config.toml
num_hidden_layers = 14
hidden_size = 640
intermediate_size = 2560
norm = "rmsnorm"
norm_place = "pre"
norm_eps = 1e-05
qk_norm = true
tie_word_embeddings = false
learning_rate = 0.00109
lr_mult_o = 4.0
beta1 = 0.95
warmup_steps = 132
final_lr_fraction = 0.02
train_tokens = 900600000
MLP neurons of a small language model. Each row is named by its layer, matrix (up: input weights; down: output weights) and neuron, and shows model dimensions 240-495. Each number is 128 + 24 x the weight over its row's rms, rounded and kept within 0 to 255. Numbers have three digits each.
After each neuron's rows, "fires on" lists the tokens most often at its 100 highest values on Wikipedia text that the model never trained on.

L6.up1530:093096109118161137160122128145131121121135154090144110153123121180119124146131096091152118154147119123126116121145156148154151147103114142140134131111104126131116144106121114153104116111096173145104169128137120116113097098116156120128150119157127155120110122143082162155164185090156113144107104140160103061179161121128168150141149115153116140151143131158137134124124115148134091121093162119137160109143161125176107111072187129100140134154125094121151145134141127109132101162135145098122107111167137133122131132100133133143076121097137123092130116120126123100106131130109134133124128165146125163134146124090169126125134123151138064132147125110097116180161123139088186075130081080101108098154143145117093141144138094118115136108110135119107069111143124146104073092072166
L6.down1530:144150126128121142156163168141176141114092094128130134156126110124109136126109105145145144095080130115118080122158128136138093082115175149135130098080096093104110123136114129131171161130167147116110106103155091126180140100106133152120161145129078123150151061153123118131096144087128118103099103169067137150101148148155145098108141134135141149091122076107083135129126096148108150152104178095131147157147106118117131122085110183097100116161120127110104170122131162129124121123137131116117132144168113103066122131159154124143120136147149135140129132088152112119099142116113141138128133103119164139113151086106114135157154102084139091148133119103135160162135127134138126108122150131121144168112117139127134148120143121116145146162149103114132166166144155138106146135130114
fires on: " Har", " pro", " ca", " prec", " ad"

L6.up2361:095120113118139155128151103135192156109117105129126091147158089125109118173109172168149138123136129119132095142121132110137130106119145165147133132156143104097112139086103074145130104118139132122135104143087123107123122162133100155132120130128112090129108145131119091134133149156161121129062151145103138172119139148165136137112101100110129119104105122103126138171140149125114107108111136142101089132127109152156117135097150117151179119132134192154088122165152091095134155144119122134153125075136113123107117163159057143111125125100144203114147129122145125110116134183135129129104124120138125092172122111141096136187192133113169127129140096108113126105144139147104118120131120152128119086097103117143103132165145166134153154101129132121116146153166113135136113151141113
L6.down2361:135180128102120143153160139166119120138114099138138158095111096128156137112152137111128133122141119095101118184098148135098176138130150131168137115127138126158128109126096184111074114117175113069141126132118136128102117152144105123130077113102150118120137179158154120106158160130134129121152162121105126084133143168114152128118148128111082116117140111113144112086121110125128171106101148093156136152105152145128158155164143134109104139100149105143135159121105098126144112147144152162155133126172105151122170126114133128140197103140134094127092125160150155160132121115129180130180106093085147147073088106125174156115162170069099189149153106092153125147117155157122163104160136139107116149150126134148097118152129122144124123153163098149114120134136155130089154164122124
fires on: ";", "se", "s", ":", " (", "}"

L6.up332:138135131107085136118144139138142154114163120134095118080106135150151112117133109139141116146130145110143176133114135194194153083155163121147149118108120149153135160125142097145111142123129130138076109110139112125161199100097110080123127151128125140142124170153104130107185116119122135104106129154141173139145146159135122134113128105168121154130152117112112134166119114122128169108159169114113170135135119132095114092134117131157153117133102102161115100120112148148073174137148157131119135126122117135072108081140130119147105128139157096144118138083090121144104161143095087101126101146129120091107109131139150105159116103160116077147116113137124113141123126150151151123141126128161163074118125091129105154136136168071135103135153096115135139107153155115114123115114125
L6.down332:114133113123140104091106139126122180133106119139131118103142168113147164162105172091124155168126117094125159097139138170134148132122132127125095110111153145125155128128126128104126143123108152134112112119138129150098159102142189131108129145130132125110126089136123163119112100164122076117143162135127113116110136126150111137116128171125128159114121119109131171124109101129131153067189135112179135112119151098126113080125116102089131158116142154135115124104114120090095101134120137139096117117152114159150110118152142137146148164116103143109160101092137106084098119114164139099116106135124102162088087138141087080127102104127116133136125144117161137140111162119087105168078166056128111141118136150134110126114137186155169162134148112109126147136134103152142138136131139
fires on: "s", ":", ";", "}", ","

L6.up2251:164134143159110130160120115177123109141130098183131136161144118122110133126162133098121115127161131120150108118174132104115131103159151128097124119136145128131118142101098104113161108121093123156116111137123112111130146104103132114113128167111132134102151141130086110114140170117100125104083132091132140149131106149132122122132174137146136127119179126116118117120112129152132112142102141087129124138189119117091098147153134144113127139102186093175168131143173108125152110096092107118146110121138083159157135123138129120135140129085122116104163156134146104146159107148107165131102159112139115144108125112119228103164093116126122131140158109112115132130125183107104136100110116139131110110155153161102129155123137136092116165109154119146143105149131131155129176128119168
L6.down2251:146124168095146150179117148123143124120131133070150122138082149113151169111112152133145121068071158085109114123083116156182115135127156131126123166087133106118182180136128163147104106132115142153138164092094137120154169127101149088120140098129120113145106093078148141089100139108139122155135155138137133145159085131102113114102150091153131144124144127129123125161113109145158088121113121125090110163114125107119086118134177088154114075119124094126128144130177112127108129128104065084158170088151116118110110133123178095103098138147120135121155087145093135145111116109136127126102140133076120130157123107154163098089138167114099099122123156118119132089125115122126111146111137149140123139142108168126141110087138127136121136128126126125126151143146136133149156146132132
fires on: " and", ":", " -", "s"

L6.up610:103119142127134130149120116101131121139111131138139143115137132148100074159100126138143175110128133146090138111153112090127140125169131178129141141159114155102099132086106140111151087124115139160170128133140176112170112126152122152164139125157145097178124117124142133103143141124187138088126123116162112150114146096133130121106134165143138124139102148124154137112097090108132144142124172125150098098129121114086109170172146157138117138129174135103114177149149099138168161118120121093179103145089133138138129148111117123090186118141151112113116090129147136114109126102137166129125124132102107140166113150088133170136114112138089105109147146134160153163133121132135108098124115092085158141113086094112142154161110128115142149130138130122080112147118140099125143134115138
L6.down610:116138131133106147095143153158142080170127145130118127147119124149108100121128078123130152069145143115143141148148123136131120107118136160099188097071120152163122118078123099156150154089105104083116131105115156106152142162139110161168162130100143144166123152186151159109177116121159141126132092143075169098127119132120151134155166119130089151131101122134120128114125122167157171119105123164125121107168093124138149160147151178097143162135135130146169097162127135124153128184138152188140149103129092169136157150151129164137084169156113129111165116140156096100135083149126099140094131098094182138130121128109135145120102144102151146145137114095126098106116116159108126154119127136140146113114111156157093122126114120120189140123130090135169135161138152158149144104133142
fires on: ":", ";", "s", ",", "se", "."

L6.up2209:159162128163144149147141081134126136131119084150105056177132113164134161172092178152110138128151105115131126122119148097097102110184123080119143141120134117143135135144126153174108137130118107114136119107147124117112121162084111137148120081098097150098153114090107123165154107147133130117087154099180170120121135112076135098127179137131130117085144115143129108135125110172129096148057158157141127189126127125151098107172138099120118085138144119147084086150103140112146135129073140170124124106117100123145137084115118160141127144114131144110120139153142144154142106170160149132137169113084124128149110129140169145112119114143172128075092084130100136115094127139158173125081185138141138109154146083118120136090114102185144153149129149178124127115130087120143197116138133
L6.down2209:171121114107129131139121114116129167098112151116150161130110080117165131089106126136132105161171131092115110132141111143157144138139080124127109129155109136141150152122126140109181105196155153123107121114155153121118136162103136116114127099158108144171112135082140089129144137123140119127145135137174085132168089154145146132109143136139117153108107114132151109144107161134130090119079161091151087117096152144176118113127157133093087126140086084081166194133126124109131137115068127197125106099124164111102116104073136145076179113115162149121110109123112181129147198136108129141118141158150150123126104142087155116142153146147096166104111081128116118128151101159177148133140146124175144121101111149124123109123141121132146152127123099144120156135138116127100116092092105
fires on: " and", " of", " -", "s", "ary"

L6.up837:098123185165128130134132092137106139133139152068129110121144107117122157141196147161082106111123112131118132116166129124112136135112146141146127133153141135123111139133128130060135166106157106167116116111134176162102129090122146137117142126138119129153114166144130134114139115088126132152118112127135200073134129122130130110092142096115154127124113096120117107154131136167112141123123126141136104130144124161113092083137162139110137120095154126148117114085142166130139144141138156138151140149110164136127130155126092130138097154172156103138131109116133136142146120155154147114086138139110135086136139127112169131117147147146170142102129111077151121119074136127128154086140096155115100158103135123090119118125134157085150127151104121131110139135104125139148131109165121
L6.down837:130096111132081141139155144117111114125116101143108163155182122134127130146136098159131125090119124103118116112130075133145101148134146138093126148184117105138161117154126144142130119138120126102133142123130146141150109186121117111113133154153136119162151175160094139140139162120131137165117154136139155183153098096112132172129128139143138083111169110139156139175054141108142141144139116133144112103163177114127156083141129094143122099128130139130136112117106102090128134119139156082144134167126146085142147097144138168146101121168131112054084094091141125150118127096098145119170148122109106109160083103115162132071120124140138119108177081123155125123118118126049138124132150143115126114119140129117154104107127163162143139131082172099108154140129121124068133140175128
fires on: " pro", " ad", " repe", " su", " prec", " Har"

L6.up1937:125103118102108127107078121108118095120142115111129156137118132086095164164083149133130119147131136121128132133111128109130142131146142142099146137098140147120159139163112111134130136153128121107098106183123161158121139142125130105111179129075124135153089126127103192145136120146065165068172158123091129087122138132083116133095117147096151117148093121114140125143127078118160148139089129125105091141129164126120143164116113098118114173122097142123063128149180131101113083145100138184148175096108121102169113105153128143076128119105137131115117175158123132174169142121120088135144119081112115148128101115152164148156124135132141131145160145156121128116134132147145121116135162104064127103101118151129104118121110106144166163099126109071129125117112134073159138120155107
L6.down1937:097112110125119113120141123106104147143107068129140153132120114113124165121085127134085118126134160143170168139096122140162107158154139134106112127154103127130145132185101139137098143130115177117134123127128137139139109125101085131067126141149103121100138161156150139102148121112141149149169125130152146155130120130136131156111101130130100155120145161156158112174156082171127059142121127140128104161114133162124164158160111135104126106173118099124134090098148124168114129098112122149125139110132123127116138134115107111134171128137117154048105128126112111134099108153129119105151091133145136160114122153123101090140120131159120155171134146102182128126115115144110104154130151151107121108113147110114086105068103118119135136115075103116069159144122105104102088129123127
fires on: " Har", " pro", " ca", " prec", " ad"

L6.up356:109162109102100101157171142104168112116129090139130113084094138131143158147126159134121154152092134114121124169113130163131146080155169148103115141120108139122113113144083125161138133145112106093082128118139131140148115128107130113150129122109127121168141098135142147131113138128153141118149128151113096158155126126143118136121078135115158103140176105126130119119126166125114117124115112128128149142091182127104115121129153161078119150128136160150120140099169078141130106122095123152143171135128126125111150187134164145112121092143134196120141159109138098115117149156118135113112130159119111110110116129148087158135126090090090140104134087136086133088158127155071145109147162115152129143114119124105143135180114094132100106157139121115095107130141111188162170128159129
L6.down356:145136158136098091087129122164091101136126135161189107155072124125127127134132107096128089159119140119090088097082143100139179168111153137174134100166146152154118106109162146134162139125132075177154114093136100119105086143148151142151079175127166099127129158116143124117144117119092184149094142111136142108143137119111125143152089138111110151123136135124128134100119157110119112149131159146173172130092095118145142119106139143122120107127126099092136133115099143153160172117107142132115153106140125143128120084131152154167153134124148129156117134134142115195127124106137156096082125154169119087128124150099124131136124129111122122126159145141145178183133155110098114111177112100152101111167141148124104140154135125161139124141130134129156154129145136114103098149147122
fires on: "s", ":", ";", "}", ".", ","

L6.up607:178087138085116125132105144091113098114109095139134114126101188108140151139105142127150128136166118099158148134127065150100102129141111169083111080131131191118162119129157104153121097089128141147163146133115109095114157138156113135160118137151123177118108141121071081112111143129137115105135093110116171140130127116121105101109132147160125153139144138122135122140109107161141172133127149117109157131117143155097136143135132174144151139139142162147134093122168158117156122140094115137165120154163155130103138113126111144155136146128147146158115172144163121136145152173101079123136141145132153151133141116110164076189115143115149094122119126116140166130134105145121149137130088145118183079110098128117110101088147138182163098129130145109144089090136159127126157157142099
L6.down607:101136147102128156096113120130091121138123131103170135206110155152114145123071123121136139139121166095114187091109120145151181144135104146141111081089161120126149128141121115113116128076126150155120141105146112126108138116133125136140117130111104167109146146136096167128115122144149121174119157129089096110109096138123181167114142153119121101105105110150101129060118162087153138109129112155104133140171109136104145117113133117101100116112145111118123089122174116141119114139113117142131129122129146166141107118127093104127085127112108136110159094104065087063122115142141152112124109120110118139151109143128132102130129105099132174136128132125156119159117158109105119145105175133087151085114124154130163156128097150149125151130146140090080121168139150160150146120133128
fires on: ":", ",", "s", " and", " of"

L6.up606:134122154064107120131118124121095145125124071094133104130151130155126151172075151118151133104148111145118107121114121140129171103158152101134106132101102148086150150128134132116125113170127124141116132123122124143144154108119134120147153129114119153148096139139086112161130089098102120124189149087135166074134132134116095119126093129109112134151142140093121107152119130113150138122107153082077119129138175134131101140122124130129112127106126172149132147097109164133160087144074103111110141065124075122143126119113150138083112122108131135129131139128088164146119158144122113110168097106133147182146168132155133177103128111105096091134111160117135129118109133114179114119146113137097099139159168124115097107149107114159090139106188147109121136093125146144156137101126129
L6.down606:157138104082158078120135155143139131118128180126118144129124128135125101101106144116114116101132170163155157133154103134139099087141151135124116116122129132096103162122138116133146125125162129116136089152128148134123073097105130148133126149104138132150107103103139092105144125115138135159132153105164118160112118129174155137115108154105134149123150138149154137149168117135100083117119124154083132119094116128092152117138138158147158089143156132128137160141122139068090139145149103140137097152133095104119171116121183115125143133132150115121116128087105075170107117148092155131188154153146161124119108145115130114115138167125141158154106154153141134153120112139156129136167150125142133088109127103096076116110132134132140159156114175151133099156106117137142100143131143
fires on: " Har", " pro", " ad", " ca", " prec", " pres"

L6.up111:050144125152156098118119126142148086102138103092164144131108118160124152098170152067139140111117148084112131157133165143128131109125132129131129116108141079120114154123130142092122130077111112111065132116143112122057143136165110130132156098150141123108123119150148144121138162126188130183123173104125155080104157123112162121130173147127136174157098121145163111135102112142126146130125076139134138186142125138148078126118158091131132124136158145086156176132098141132148115143123125085114141104133158128146116136120135119147141114105119108120124130085141104143126125102141143064160128117081161155142123138109125123106159140134133103140139115143111127145171143137091133119152151111091090124156154101146148115106121147115090113170096117119137138175137140126114144124115130
L6.down111:072125137133155124127144154127145123155122113103117114141152159155166122130152073178158176144104144120143146132116112100143087131196083160104127114100117096081131086111106142141146149111154154101108144152140182086165126108135089156113130144147115126082132099102132118142110136113119164124107110133058110161151140144142089103164144115100161134110076138129140129098143133160092163113107118102122151124100133080178122112161159088099110164156161172145120141152107102123128060133117145088120134159118136145122157133160091098186080068129140123166120140093120107095114119140147170139112159117142170108112131117130093137098147151122133123145126114153152138122129096114121111140105156105108147139082122164154106110142145139144134172118132123148128150104131124126142135147151163
fires on: " pro", " ad", " repe", " prec", " Har", " ca"

L6.up2060:143161148143122115111075167119174111163154149097137122115134137102109147114114127109150139130073139138121141137125165094140120066140182099113107139132121133069106106136147130160125096157125188144128120149116117145108147125118123101129130102144104128128130090125093083133133120131103120097169087113105126079148154123162139164081089133172130159133109150116124118149116126129115140110121145146118149154141125128144092124106103075130139162132121163109097125110145176119108043095087143106100137149150149100118133124127145115105144134154129103099202142112149144091154098142109136095110119128165109120145179135163117192149163148112097106163088139174152158143124122150143174115130082129103131145092139102134129149137130153122128148122130144148148100097106127096169102094111112
L6.down2060:106132142113121118128152089114191102142120099125107116137115130116131132127152095083115152060140139150136166130143118058160133121138131110159154131113127126116107128161146135120086142112112106131134162094108129166085144110147121129100116142100145167144157149156115119106110150112129134102100170087153146150145082133114140108116152109102121140128154109115166131121165081119140104120108111083126193132119145109108151083139124154104108093192151161120116121154140125153122081166157125154100148109123126136107144159158111093124150157151125103099101176107102089123119113119114197128161094104114127133128098115135084117115097150126160173126127138182162138100163087102114140118163083134184132090140097124119080099126113167102141171113122120099146127123108158148112103121144179
fires on: " pro", " Har", " prec", " repe", " ca", " ad"

L6.up1203:138140158130097140096097125155099170146144090089111122163124165157112116142113117115127120137155135080111099107108118110163127125104130147123124108125089127111106102102172092120144124074137142100125167126139150137106105125135131109131134090118101170114114169119125128114139136116125133149174139090143168089161126129130124107123168113108130144098130106114137124154107112122132117125152111083121101137138161117147158127133141159109105148134136178120134152161154155166139103155115105070152152111099081141132126167132162155104133061105113107139144112131093154105152131144106081146153113125169119132144143140155131134109108136151147101063135126151088093136145126097137112135137164126126146166121112094115181145147136127118149143116114144088135114104095113115102140172106122
L6.down1203:136133125130116129135128170167132117115167121138114127126134150151106104129129115142125112158160136161131137141123136105163123131164088129136101093116156105123119151084123152122102154102158142161131155141117093133082053094104091097147104107074134098078118136100115102119157142101107140132096114161121102152084118144113122133119102119134141159120136129134127148164177092118133098127104126153125122126139123099102203114113118178084145132103130100146128121106111137100143098184157102105132148113128118129130183130162099132164126126124131134131139118149124121106112086109089157128171154135109141084124121121089166098148172151117148154105088122165175092158122094156157137124171127171130139079132117137133124111103194122135138109121103164096106132119136144147131090096111119
fires on: " pro", " Har", " ad", " repe", " ca", " su"

L6.up9:180129128122119144111144110121100123165134115103147153144138140127123149144113108108108120140124131100107087151114137112146114133148153157107134134112102140112115130132135134102095156148151101098132120102127133143119163136128124130091158078155149149184127145120131148141133107137106112151160147103118151089130129107067132115138056117128104071145111098143122102155127075099139128164115133074092136161077109119140118111089104157112107124120142159157085144170149131123146107130079111123143128112141134149141123133139120119118122120177128105142155125130131126153118115175110111172101135105113121077121142091095119126108111138115110101096118087106162118131132108138125142127122118140104098153098156135115162117142137045164108163127192136101086096103124143136122181141138122
L6.down9:102142136125160142154127098142099173100144149119135141126131091119172123075161107113085115153165088138146113076165067109151105104128104076094100102125123144137108128135074136128111111152125118121169149118099115122091127079151095133156089143111177138146170139126104129137102106099116132141088106129150131178146056113189162085070110138140125109138145159116173165123157144114108070150114121102152189115088121088129100101131128136118102124126133130114172127163111134170134151140150120093126112155133150162157126142145107087102134098159152140142132146153107097153097127144124121119133148130165105153127130081100122129108131143129141150080131177138168052117154119148117126142164115112123107120147167118138109128103108116182142131132134108153114160177087159081105101154149113
fires on: " pro", " Har", " ca", " ad", " prec"

L6.up725:184105119158099112151098136133156108149098136148132094136128129110158119111122112135147126151126167101127143149153095157112123089119095116119149110128105115125125075119149122145113143113153122123110148101126152119114099107143147117093093123133120129115108164098118123128150163135101141122093131110124133154115124142136135150125111134087130151102135124106121123174141117161120125156162099113097104158137156141102158138110130081107149117134090170127119118135133112196122168131124166108130191102103132128131166139129127128136122130187104111119094122091155129141062163101093143108137133111100136155115127098160121087125100134121097112098181100128099111092086135181137078130141161115141118149125117147130172117176141095124146128181106124092122157118147119133160094131179110
L6.down725:076138137117128088099181162104095144161139148162149125090137104137137158144143142094116094174125110159071066157106097127135128129120136157119132100172127083129153137151132122132147136106143123139094145143100136176096098120103135112091105129102089084117134144117167106128154138162110099145097123084125159139121074099128149181110155148148129132115134111103145108163119138150112153128135120122130155149095102093174126089138154148125115141070116103112119116129126110151157147131125143080122139129133139188114116125165129134138106155132136144156106102115123114110143163147188104093103107145146104151127169163128109119105110167083128072088117203155178115139144175109102135142165139162098128123113124127148141105149098152109131140131101098122127114090141095088111077091107110
fires on: ":", "s", ",", ";", " and", " is"

L6.up568:153139146138140133113093088094110124100118153143095071147135122134134153141144150091114096164115124151139145109099156113109133123138069182093132135150160096153141137097110118142153152131124117136104129127118093128148090133094128131122148113113086146100154125153130131147083112131138122128172129125127116119142143114107149119132063120132119091106133111130111147128123138159088131127131108116157176140131121110144145129147116164163083166113128154104129069132126101125175100118102142179115123156135043134123148134107128137092121176148130117154125126099128087116116089128184142103117157128112158135113134116147148162096137124168168134084112123114135155109087108147149105146126147098162130131144151175134131114113109123161133109132124147112112082085134121143141168154164111
L6.down568:147156129160163146146114126106115124142136138137100150141122145158132089107141118151143096159157160081146114121145136125134130150124140110118131143116120158124134130111156112108135138160130103125159162136167127092152107119110140157128098121152168207094138122152097152113135140112126144135146115096134084145109128170150151110103121116170106122132122132173151118084140148123134100122105092162134095132113128159127163142104112125127147110127103136123146135128097139137116148115136122099165104118139158182131106091101099097129173123133143114168113095115136156110165145132145105156119152149131158147114111158111141128114151110122131162067123142132140142112132110109142111106112124147149123112159150104087111157125107126116113189109134172181132114167133114137151118160126123
fires on: " -", "ary", "s", " works", " of", "rab"

L6.up2001:165148132144100136120116170098165104110125124152123066131150126091137115175115107136102117118091149130156133092098130165156126115094129090200147137134159104166106140141128126161155122121167165136140132131117094101125129102133105126123088164118070175138112092133093074116141165128140133128136132120133147162112137145143128166164133111125111104142110111117119121113120119121167131092157141113111118154090125119095174119143093144140110141115135096146123115119140100131110117106127149112163156095133114117078131144130143134114084160138126109103109194117079116131144116142114090153176127125090089147163120127129144117161154104105136136099132114128107122092124124121100176076178112172129119108096103161134122123152100142157131106170151148176141144103127164168130121093134095
L6.down2001:142132166150108110132118117135109151153156147121108134099118129141124135103113137149076145155106121121129094120067090141131139153107103137169143102136164126094146121136157105116107101130121119145181125147153121187074130147094136127121118156131132097105124086122144084139165161148132110132135123115098115091119138116126110056140162154103107076175148095100156149142103155092137128095098171121156143117116117055160126099111126117141103124121110130105163126146095125125178159174109123150143115125135152151118104068150134124145138109112126121111142128093105127146129139152066156133178123162156120140132120109170156142163148142158136146183133089139101153117139123130101098094144127106143107123154122148148134135075148159153112144120129141107076099121138167112102091131123122
fires on: ":", "s", ",", ";", "."

L6.up1236:122101120076129153087135099117085122098160138134127142146147181120132096144115143101127118140138105116132153154125105082173132124128131122132127111092143149139162160134108171141108115167138141139103118136107114174110182148179118121126116106152148133106145117136141094108150097141091105162126130106049061123109150156106149128171112112156139117157137154087118120159141120133124154130152176122128146128119116161190148105121148201097143141146120158159100152132122118096140093120104114119128134123129169135134110135136116133167136110130125131137138100146108184128120176144097094171141149133120122122123138194132150142099169104146096122093123123105124100130163105200133146117116098096108130104119139119115134123110107148130097099136110109119136153131122155145102161107168159
L6.down1236:109132131130115175165139101099112125101133151124185143140125081146175115154137097110120137133139115127171134089139115102156131126169160146133128092184088122119100155102132089148139120139110107120127166092157166153116149148131126162100113171087152124153117106114102132175091093089130097163110100091148156125143098127113102146150100108100113108127134093143122144119099171152128145129124115118140146102136133145108117119141107154136062131135157059085135133109089148093157139105129111108122129139126095108160140092143109168144118135139123097112117116155113103145116104195072147151139126144109121120130126098097165135123103085126131118136152148119187139130161158160121182111089106108038103152103152165125131119108100180165142153153150123140116115082090116116097116127167149
fires on: " of", "mu", "ary", "rial", "reat", "u"

L6.up1996:139136170116126124201181111152112171079126095107135103108154187114133143149139105164120179127125153113116109117105127140135142182188163165094139144103127132155154093143107193140162136161107130137149177138135137154086107142115138124181160157143160147166163162135118113152107105126148100131103123120089111081122151127156146157122171125123121132113110115127103138139115113121151134163118084123113100127111153168112146131111137140113075106128155136120156139122110114117120144116079131131146158112122085122147142139081136126154133134114133103125165124138123145120150125124135136140152102109137135092136141104115144160123148134114130118148122150113157132126161129080152147146085174108077133119116146131153129089136113120129156135187161120121136114110148134128110133123141077
L6.down1996:131130141158119130126115106133107124104120153149089114085145111096127094124118135110116160094129154162137128150174138158101144094097101127127099123127133155156110135115159110131109161101141112101135088129109136113142129108122091094109117158155154163116110106109091118119125101117134193123113139128128107164104110140110110153155108111162119112115148150141114093085129122130096074114156143128134087122140093179156119174142145134153107140152151137139118125154166091071169164148123125139133093126164103113097149158151184107109133132150105146118150159116116101129118133120151066144166126133129147110141161140123077153113148142164113115170116121163139132120142122132176147136166094129119130100130135116128098130155126148120130153138137127151108141156094129140119122137159166
fires on: " Har", " pro", " ca", " pres", " prec", " ad"

L6.up275:110126144093125154095113111118110130113110124104129143115143103132126124130130128175118141120108154174103118114149138094142149105152145137130098082150136185122128098113127147119150111096144164154125130128146156174166091108153162181127086143127120146155112134138096156146139172136147160152153110098119166081143118129103123110091147118137139139074096097097128134154129157130127164149148151127126076137116111126111138097094122107141109095134206115116143143154148117123125142142129120123115148158114124145118140097149123137137110138180128128110161110134090137116145110110093170065153159107165120124129138157129107113119172140142089139133100133135169123109112121126114102108164120115119123080124133139136099135153128124126097126134145103076153128148079159126102168157139150
L6.down275:164122158103135135111151110115162111136137097110129138142117095162112152126147152096102130153131097110154111106131109096124132096161106145138106130132089157144132152144153154108139090116096104139093129172140117163127099148130143104091119131107146136169094121147181162153178133107127123141116124131158120171096096145145118150109165133121119138132123134104166179117125114115158115157193129124101107151132138136158129138126108109109174118136167144123121123107136124116097150137178128100123094144151105101145133135140104152085154144145108156105153134116115104149101114130117130109111112140129125118131075126117116164090088134119137147130159083160154137121148117155101135112136111124083133141106081090126114119136109126129101143141109105096123129082137125128129101146101114
fires on: " Har", " pro", " ad", " ca", " prec", " pres"

L6.up2336:127118107083188113164119105140104125121147143104127168079150105113099118138111108147166133108144110120116125142152125150148136157151199096139135111116119181158110186094130176093119135120117100100129148098181171155100138117142148153102132136093121125140102107131126170157145108147127122125166128107121174052159156121109129136148113146130100108102097125171132144152145134119109147115117143101129121130160102116127120152124136125119086124116139105120117132103129139117125157142127088104129167103135145139094110111141121123108121089120127101137152172099106144130155115141096151114103146133114140147108160107133135089119141113164107124105114105102169106118132105129104139102145116151108069097155103129100094121110110161092114115144119123093093145118106133126141150083147178
L6.down2336:125136106126125157095127141120131142071128141080109117151150125101104126128140088138123146120128154117105113116139121122141093126132134102092103154102091152132137181148134069128162150124181152080128132138121123168148108146133118166134155151153139099123126150106148127143141123148132145133076103127113126224164125108119150108118098169126123111134108117114153130126120125136133132158122124164120153150137096134145138111133131141125122134165162110117130169119104143167136109104151147134106092148148155115135112163131113178129128112152111105106126133101142138174051112162084121093150105132130120120143106115116124128083083116114121132152183149143122122134155110129116134170109153135132140124118101123091125120150095085155113136204096149119102124167147088144119165108150154
fires on: " Har", " ca", " pro", " prop", " pres", " prec"

L6.up309:141124160109099136120124120152121143143133079143122148106136173152100150134104164118134097120109141151129108135133045113147127071144125080110102152128085147109196153126131175187083111151135071129120098124085135102100105117112147108134141139134113121142116103120101156135158122144130111113118098135116081157129159147139139092117091145132139141124170135136120151119126107140127160138101122142089140139093101145146117117122119142130093138162160143156145117161172071125172101104105133113118146172129131114058112098169130111122129107199124154125145153134113183124121115155124110139131121133163128121151158153130128177132157137154169132121131103161122101143131113131104132103136146173147148122130124157120144137138104149127148159110115108141161111114164115125138196134141065
L6.down309:104123159162121153151113090115144154129113122142135146126133118143133101141130132105119152119138112088108136098152197067109167132189133116153134170130137112126146106118142115119130162124101115139141114113129116104087153103151141049164114162144111112151073142145113128112134121097115176125110109128120131105156098117126116124130084133126049145132145103151155138094135160096111111064111115104180153180165112117106096090143090125107124110155124135151116152136088134121112139152130126170116125112116105156161149121139149125117138118114131095101168118157107118116165119175112161117106145167100096151103071109120100084133096150112106150108122165138140134125138113135089111113136110119119133130105120139100104113113163124095120101172157149128129138129118141116149124125159144
fires on: ":", "s", ".", ";", "se"

L6.up1337:085151134098145138151167093169177114096121093148093091109088182140147169158110158171107115120151130154103114144091131104119129148126143104183164148143135123098126111129130120155135116095149107181137121110119190107114121153098149087134059126110091129123126114173105110120090118108184136106098163114120106144147196119125161083134128129130106148146151127108135112168114101155111096126110111121116098178113130095117152158150151169172159147105128120088126130170109110127102139105095134149128125123095146125150104124142117142113129118167139121106147157111159137151180131156117161114144137123114121137128152106128156092113115127137140134116114094132124148141105126156140123136111120163109175113137122140130126116122109140150142117189117159111115161113099064106170145143119077
L6.down1337:127125121089121139128067147105117161117109140095179142145112095132175091093102159126088146142119112084079099143131131124143140122124120136152151077140158118105143128127137113103154096157128108112136153105174109105109178148136117144122113152113136105118115126094151138125167187140117127106127136107164114109101073073131132133122103133087164110184122104127181141159151139123125150100136122154148104117126105131164144095098153172152101122123122113157127180124115131098125118150154091120168111129147125186138129157097122135130158090154113126137111116159156166142151140115155125133138161101119118133108068109155151158125112111141147183170135135158132151110145098103146118091116131107143115119128129169137124138136151172127092109111125136095132108090104173146109137109152121
fires on: ":", "s", " and", ","

L6.up525:080139184151157096152139117155102138135120126071146098149135130131127121127133097114092117151101122150113115138108123129128147133129127123133144127107140132145099147100135075177121094159125130105131154116114135134114114103143125120136153095168102141097117109168126124140182110164136132078171159107108129053121157089123143172176157135140149101127152134112099111140121140108129103120157161097128147154145156145132086108147172113144143107152125142066126124138130144160133160145092123099128140128150111130111108118133164109098115118135108111091099137090128179148137159130157126147085100124175155091122186114132187118113203191140156126114159162114153141115089105083164128112080145124129095131139151130120119119145093137088122143105113110081111112134169164165122122107139088
L6.down525:110134135147145158075077156139091145126114115135159160101105112078110139146130112161124138122119138128114109147178127118135128106150154146149159107130133118131146100120111135126096145126126088160118104133144132131141125122096144136114157161111119113139116118103140118186147148089160110048126088120146125190135145148138154093116131107124118180126174078147152140161129109110152149112144133144177157132132135120141098085102127138080138107132166139124073145133066151134118090140135103157102097112140130126153131111102157160119109117135151106133116158108118150104098112145118152132125141119127104142121094125111108130142107070105155105175130155110127102101161151132130154126128098146088084117084163147107109130104149120161156136155094108188139136179132117125074106071146115
fires on: " pro", " ad", " Har", " repe", " ca", " prec"